config.yaml
norm_eps: 1e-05
parallel_block: false
init_std_up: 0.0563
lr_mult_up: 0.648
beta1: 0.95
batch_tokens: 65536
train_tokens: 217300000
steps: 3316
MLP neurons of a small language model. Each row is named by its layer, matrix (gate and up: input weights) and neuron, and shows model dimensions 0-191. Each number is 128 + 32 x the weight over its row's rms, rounded and kept within 0 to 255. Numbers have three digits each. A neuron's up and down rows have the sign that makes its largest values positive.
After each neuron's rows, "fires on" lists the tokens most often at its 100 highest values on Wikipedia text that the model never trained on.

L2.gate10:130130149120148173126114113118144095168142117111110113130126154210088127189121104154174133028139127157157165089135115088121162105171182131161127128113135126159110102172110164136112159111096171133119150130169095160104176146154105137084091095111095151128153145162145095106127198156147088134094136140175182140060101080149091180131134148160131064089112126078143084134114191081135141105202081102151176128070088172069170111180081114151098150110164160164126119126163110113161120111135134170129119152104163060067131157095099126191105134159145167103103201125137125164112152176123091151
L2.up10:093121094075197116140142150139146108095139154211161084095074154111101179118111082080138076171105065086113115181108133141109164157149136140084114154122090167126149146106064115140098156154099162143172097061149120125142167108162181136094127133132146055082120147100139121120158122096134125135146106059124107101125144193119107120126084116118170114166122164147170151145117078122093125178110150167132152145132091085141146229045066217171081091160131163117148107148129124124126128157127113173092116127136120109079120168173139111156135137104086144149120110188084160111172111148125164126
fires on: "\"", "'"

L4.gate146:120112166187133109095174201080122148123102108149109172130063149179163165154119116085090141122103126145133213159098128125135116134135187093156165180143136149165135127085136174144147199095157125092173128145192135120104105093124089092158146117117128147131162164202104096143098154167164130127116109185112143076121170140198103167118097128098174092130134146066175183108168098154140164150150128148154113130091112153133143173157145077153111143054085149206102136102127104095155145149080137175145131116077064082099134073089149132121175148133100156152156128119085118070152120099136129150
L4.up146:173149157129104102119144110115117141143091089173128157105127135131148139153182088064041142118111100133138132153102075135145130122143108185186100144122174077121132162124147189143144185151125125112182098118200101091092139091097118087134087131097116178141141148121074097129138158177139130120130074154128123105145126141188131133179140197111138114114128084090171177088141110132181098153114101086178156132116075128085080186064110114125116134086120186154167148135147186109162130177124060151107220135097111132123102096124163085097195044137157110134151145111103094114088140161143139131
fires on: "\n"

L8.gate521:145185205158107128110060110159163164129115103156137114160115159168148099130090115128100200110136125150098106117164178141087087137143160071119141101072137145150155160093146150145088178136166132146150144113083161088150121112122107137159215087123068159109165112129221140112083121152112126173144129114091158131176067125121096084108156120137152138170101101189190131101138102144095149153181152109099131126163126097112193089163164121144079150105160119177103183095172117110105195120156149098160177108156163131134115113170125137156058164112087112135106137061119188134153125134082107164
L8.up521:101115082130163067108120149095089065191172138153095101175071118145081195127158107152095118108095140138104137186164156123167146125069101135086149152124066199084106092140177108097155159140125071125123120125079137118135128130151124119092154138154097116115116196123101124140137174104085136108111149127118116110112165105103068078132131101153065114153132090152105148146149126143171191157178137141178108136080114142141061109083064127162118207120138083120134203140140126135091171112107126098076155105159098179094138153185137124097125092097142164178109171138128092127125176176172089097
fires on: ",", " to", " Cont", " explo", "|", " prom"

L2.gate130:127129153208117179155148159128153055116132109141092136083123129128120137148098096120138135085143170131173152092142138130081067130150157129166126126155212112178093122086170175148190129192115170094129088116076169133126083113082141124155131112096151122165156159109144176160191160140121160188139149153154147111175128114114152167157089142132128126175168134089085099065120083131156149155134060137088086101093182145133141162161138094114124071103171105142156157108124038142124150086158158195136113102126140144155133144157148099119087098161126069121101123094119149090052092115107156067
L2.up130:122043176127083073136131118131152148152130124127132154139116145146147135105119169126117148163127135146162124127111081119058152194150187167203111181123107107194165097129143085076124141161113126064194101134133132129132127120130144120128141111128157070093126185138136141163140093157104139098114123171223127149127113144128111116124128152123163162190181092156093131106108091148074171237148052134134078117092098091153127142114116148133107069067140131114107111136129051152133140155147187132106155085151139100121100131131147155129088051169133130093077134092062100138143140112115177117
fires on: "'", "\"", "\n\n", "act", "bor"

L7.gate190:085125098159112144179131144141072132125155116146117119117104201068146148077125069165107036124100133141140127068138083141094103126133131053131141085081148129146116124108123118088125117109084162088136129137102136062124120150087121145116195114153193103139136140114117135102142064134140115148062102124143121146168177169128092156085123140166145136129067125090118142142114074131154165211142162155131122133167097119121120187160083133132101135161140115143144130086138118119145224125122155100119212092154145135172176176088145139200170174045167149182120120138112123129152136087138111178
L7.up190:081142114175101138138134151137065091090161066169112110113096169062133161193136034221134104119158135172115141164079136104118106165102154052169106130105179124083117101132121096144117113161091169106132123115089165076140091170103139121115138142129137131079122162114163158143207117134128169103104117170127118112201186154091138158124134175185082146126079156139116120096072056101134124200162102140198141128164087139129118095170118176120108086093130103149151140128155096167124175141179119118150156079114117147134162115107170136152175144114128102112109071138148114094133114118132132144
fires on: " |", "|", " Born", " zone"

L7.gate135:123139136119130142181093146099056098137107136104192134113183182164157125062131159157148091082125122143092039150163176094083069145075160137144073131111112144108119105150146138072136103144126114082145135138139160170089158137154135103091102135119072172140167075125172125101125136163180103172164070100141085148103199172100158137074142161150113164108099110095124121126143143113144147163184118100116134127132147105119185056141141139181127116073170129148154178137085165161116161131121091158201140102075194156124109109185153115159117143160140116088156133151181099097172140122127188124
L7.up135:148084119147131097129118149101145074150145116164146157118130140096132172145104121106155086093184065140094065187122131119097118121051166115099085142128133140151150149147164123100116148085108136139158094110129120115134110167167155103142169114176130175096170126082165112095109116133164108121178089078086110180128132143067174108081106062150126118116155100141129103168145157112160129083130165070110129112116192055115127042132159130112122133070133120133115171111141166097102123175134135125161161091119157137100142150149127082083148141110192143127118154129122076149230219137077190192
fires on: ","

L8.gate467:161109104231123164149155136121135106093132131095124156123127095158113136113109106090101092120080128085087101089050118090126100142136141109162080101141110093106097181149131074163123151123123112105151118116115104145161111148121174054117148134150134106075178114045120156148143056170078057144148152126121141157088153143072166141090106127142123126181162122113124125128105144199166055158135130123082115145116120093160101137130133129120128134177058087219084071107152130111137134125088136151109129158116076162166132110125147099105049191134125091115170135068116146156080143087097119172
L8.up467:173063093141168135189149104130166129103122153120067122106097106135166152130130109169112101162201135128127141136145184114177126136160129080128121117078182077123085167158086145122115140120116144117120113106145143119124076120074191087115155093108060193133178173130164101124132088151173139091128139144125142103173119152139130167106112122088053090112113164109183204154097145154099135161128187096097107110049176171152155151139129080138135126098096119118142169083099111119157132099159089152135074079168134119132130191109127149099224134149132101143137195134064112129135181097144133157
fires on: " the", " of", " and", " a", "-", " an"

L8.gate69:120102137088108095125149194145115139216129161133161137126170113144053142150103089156175085156106153186146131131177027106132092204126157157128130187137118137153109159098145164160128124138170114130123177114124107161152097158154172125123123130113130119089082172105164148130186091086110116148150114120125128180141101121084127105140147159156121126162147052113201165159129095168172109126145109127164143149160156122153067142176175169105120152055132093178055134113134196165166187103114074130117129127090183169125167105134160106129117129148123109154080133137114118152197144149115094167
L8.up69:114167183182112085124100165128094173129150069163140105088067089190176104144154120149116121122159187131135137156159119085137148073121120115143122171152121061128096116165105157175169137081137173102125151107136140113113145096127108137156098138157099143040149100137077084154066127121075107116123103156171166066097122167159103109131118136168057146179162109129149126070091126135071155141086139063103123091159118169112111137080143126114064114126119088156063072139151171125160114109129126152133160168125124115119120140108138068128159079124122098105069129139139146062051105181162118172
fires on: "\n"

L3.gate324:119154128125161155156097077079120156159131140104126094057152134182137078090134106168101120055119130117099164093125136164152133150227102132159165138056147086138122093118138112101148153160137156103055090114157091156166136183128082108116153113118193100137186150108092129191127167123090123145140142186131134129114108142141153185167120050101173128100171147112103127102136081101136129098155114165145153132113150126147180149129135139096108126091132115178218081139185166112166121140135148096107147143127111143067154146083088083141074069147173089133068126141102130127198134123105138178
L3.up324:133105127077112053147110123148134109162160119107127152134130134103127138116111086146107097096117101124103167160111109101092143118156160138162150074174070175066157123166090072155090140164100196077155113115170091091119133167138137171131081115173086109135135178136080164154098094134129078117144173125100174143110146107099141146074116159094129144128152110090098080147127143121097102129117114117162154083050081134033100107149152161119166110115108149165124125177159110080126077219184171106158127133087103113059106124073134201134172133097122124175123164086146184115138085110099131094
fires on: "\"", "'"

L8.gate526:149155171173122110138127153141182083146079081168178174161156126098194102103121093144087116193130121094122106138154149160122141055163145120128090146132127138154126123120178103139101142089136128100155149098115116175190117150064148136118147118118031178140149097128142120094095136164123115169136112152140170112142142127117116121121152189142137140172099117205133168172106177086075137125131171047159101105123085094134217089162136077204082159158108124146132137136160142156147150183107154093135110131103124125112132149146175117133129120097195071131148062132135148058083095073105120135
L8.up526:142118087131117159107071131193109136139167132166119128136113123142134103116167086096111118189120062125115150145160171132143134078075165167057127098155116173152134119132148139072152170115135125110147150118160072136132133121172092112080117136139122133131101163120116157105131157099139092168201092170064148087142124127087095138128139111147165103111141109071135102165082082088128101184083173063142073127149148123166091075094119127223139072126124125134158125041189148081141175128156072155125175151160152201136129143212148146126068114114131115103116130115110097176122177136113147115
fires on: ",", " am"

L8.gate448:094113117112162136151097150085158084166172110129212188144125153084134089116131078134141095172121107178120084078088138082150141152120154090123145140124156107142087122091133121054136131074145111138162131119104099051141127126070096084094140161096103113122146169138100103055132135088114119145143152120092108174134132108098087107159130139078116093158120124105134091134110089173135121140076086117129101102044163149125168165090131148145093131104167116150092141143104146123167068165121132122125215077078108112153094166096056088119137159146135090157092102097125108106091042199101086165
L8.up448:109131163146125124137130099092080160133158110128171129089164115120132089068134129126187098117132076131158080146097121139080112117153094073148172156123101140149170126130126101113228101139142122125130117139162172120112128148092096084177118149132182151091137124163119142106080124085107131112101109138142151060125184078094084120115115168086126073135130112067156149102152064210134133136142130125113128122054156171135139183125119137177113180096116149202145064164083174076139127096160122174124145126131107130160104199116179141171050135116112132204087165167127106079110151132104160168
fires on: "\n", " by", " with", " of"

L4.gate222:127110092133097162119155188111064117093140066169047079086089113127178070125088111115122184156117137098125162108110147141090081141138134119108154138157110090117083141142142084061133056069131165103099066165085149105140118151098159091103125140150163131125123123136096111125123124159144138130072086101117107182096135119144114104119102141112135122154077119148150118150085125190165137114097178141125115153178148155125147136131180082085109143090114101164088125102075158142134217191132128033181172163122158137121140185144058120085121115109115152185159098113146104173114113180167137121
L4.up222:136121103074108125150108120106104069129139167137123147061156218110129155077075121145171128088187165147066115130141126134130144115083126124115078123161176135105157114144130157135083182052093136147156130096121101167138131122103129138130118122164118101078167170133164163154073196190106130082083161150169186136105162108085120128130147179117152094127163143113118152094124097125163088108116062062096146119111119182084181137103148155089126168090087084182130076154170155066113122109175147086149136115093127161092127161116096162091156172122154065115117113069111093147116110117119108072
fires on: " by", " Released", " Born", " Died", "or", " zone"

L7.gate405:060093175178106127103132135122126148087123122113137114156044165116083130143150102139121059141138088163144063152182166163113196172170116153094121135124125102098108130107103132146124092156235129148153144128119128109166115099136112149104156164145137196130107153049126127152120151108120131119142106185123132123179164166098137136110124121125124103159135102080070164124077131145148186119123119126110141122154111071059162104155094113096115112114133114096133132118148116157077142116085104163065170044100215110139156118108160118110144118080118152161189134142123161175138154095045053154
L7.up405:084128189127145077156118153117097126241108071046138163204126145057132122112136136149104124094131113080151111164142135089139076159158137117086058108116128114116121139151164127098150120142101100085121144132160100128122075144141089161145138109147122073113085208114125094138135111106176137168068139085115167168112174143117105158161162115160170082152143108084088143137110112160091149095117070121098137121099070134086170184146104178141136082149103111147173106123192157132157169148074140139137177075158160070149151125126123062110158122098095144100151093108127170125167145112159146152
fires on: ".", " de", "\"", "\n\n", "ed", "="

L7.gate488:116108116151125088123152102084125024181127157108142103110157185205127167141168163181132134095125151114102130127161121124155119094106178124116100071182161164127142143135179114125139103201087113179144075167108140128141099117083160114130152144123108161113153107147143091128138121153100091171143126136152158137137121159169098100150168144156153097129117188120106128159113084165097108119161194179176131140122171102095110077061118098169125125183129157045129107126170074130119083146141144075117107139102137135013152177145116173133182137075174078120149137135081181118092124111136130111
L7.up488:151142068189141124175158163115193119118158148184147115074144175069155069087142176119127124127123113142136137096129118117152109140099168068114161097139148184137158108137152182089064139167151165144124122084176208153184135142183142140110155156128089155128171075125101173059113107154122090074210102115112124112143144102119085097102132113136115151139107059153162137130139128129151117100140147094118126111063154175166161119127128149134105106127084151065106166113133140086152131054114154179141194100125129132071139136117127101122113162091145113112034125100156118134142134151069174085
fires on: ",", "acter", "min"

L7.gate327:154136072135169141127157188102110123154100119186112139140111178077189178139172134173129133172119090124116085173149096200115138166183162152156146127107145114107133071154138171115135120151163098094099152136160139149127092159209190131115139125118109124091114136167158094137097159215129136120090150131161162148137176184125120101141128159137174092118123149150087147182113120149135107100098124172117076076161083097105126121124123130126114190182130077167093124136198087117101149091190156142132160178115157096137179220141098089095127126098106113109141084150104108052130094110156086170
L7.up327:113148119120133106074135097142066157152091108076171146152085128095117124121132104200142105165066155109103078119119096152108134090089102083102091149100093192160158139189114132103088179132125156107134143085182163138205134123083118143081071102155113146110136132104154126101213185095097125113133135151130092110072111196166099166110144113118113118078167150091147115107122109146108165160109175133058121165127104102156202151127081176169110120159147120097137117133165113156132158123107130105138157067086176093176143058093184088160137148106151154132105152169126166165171098103126090155
fires on: " de", " of", ".", " la", " De", "er"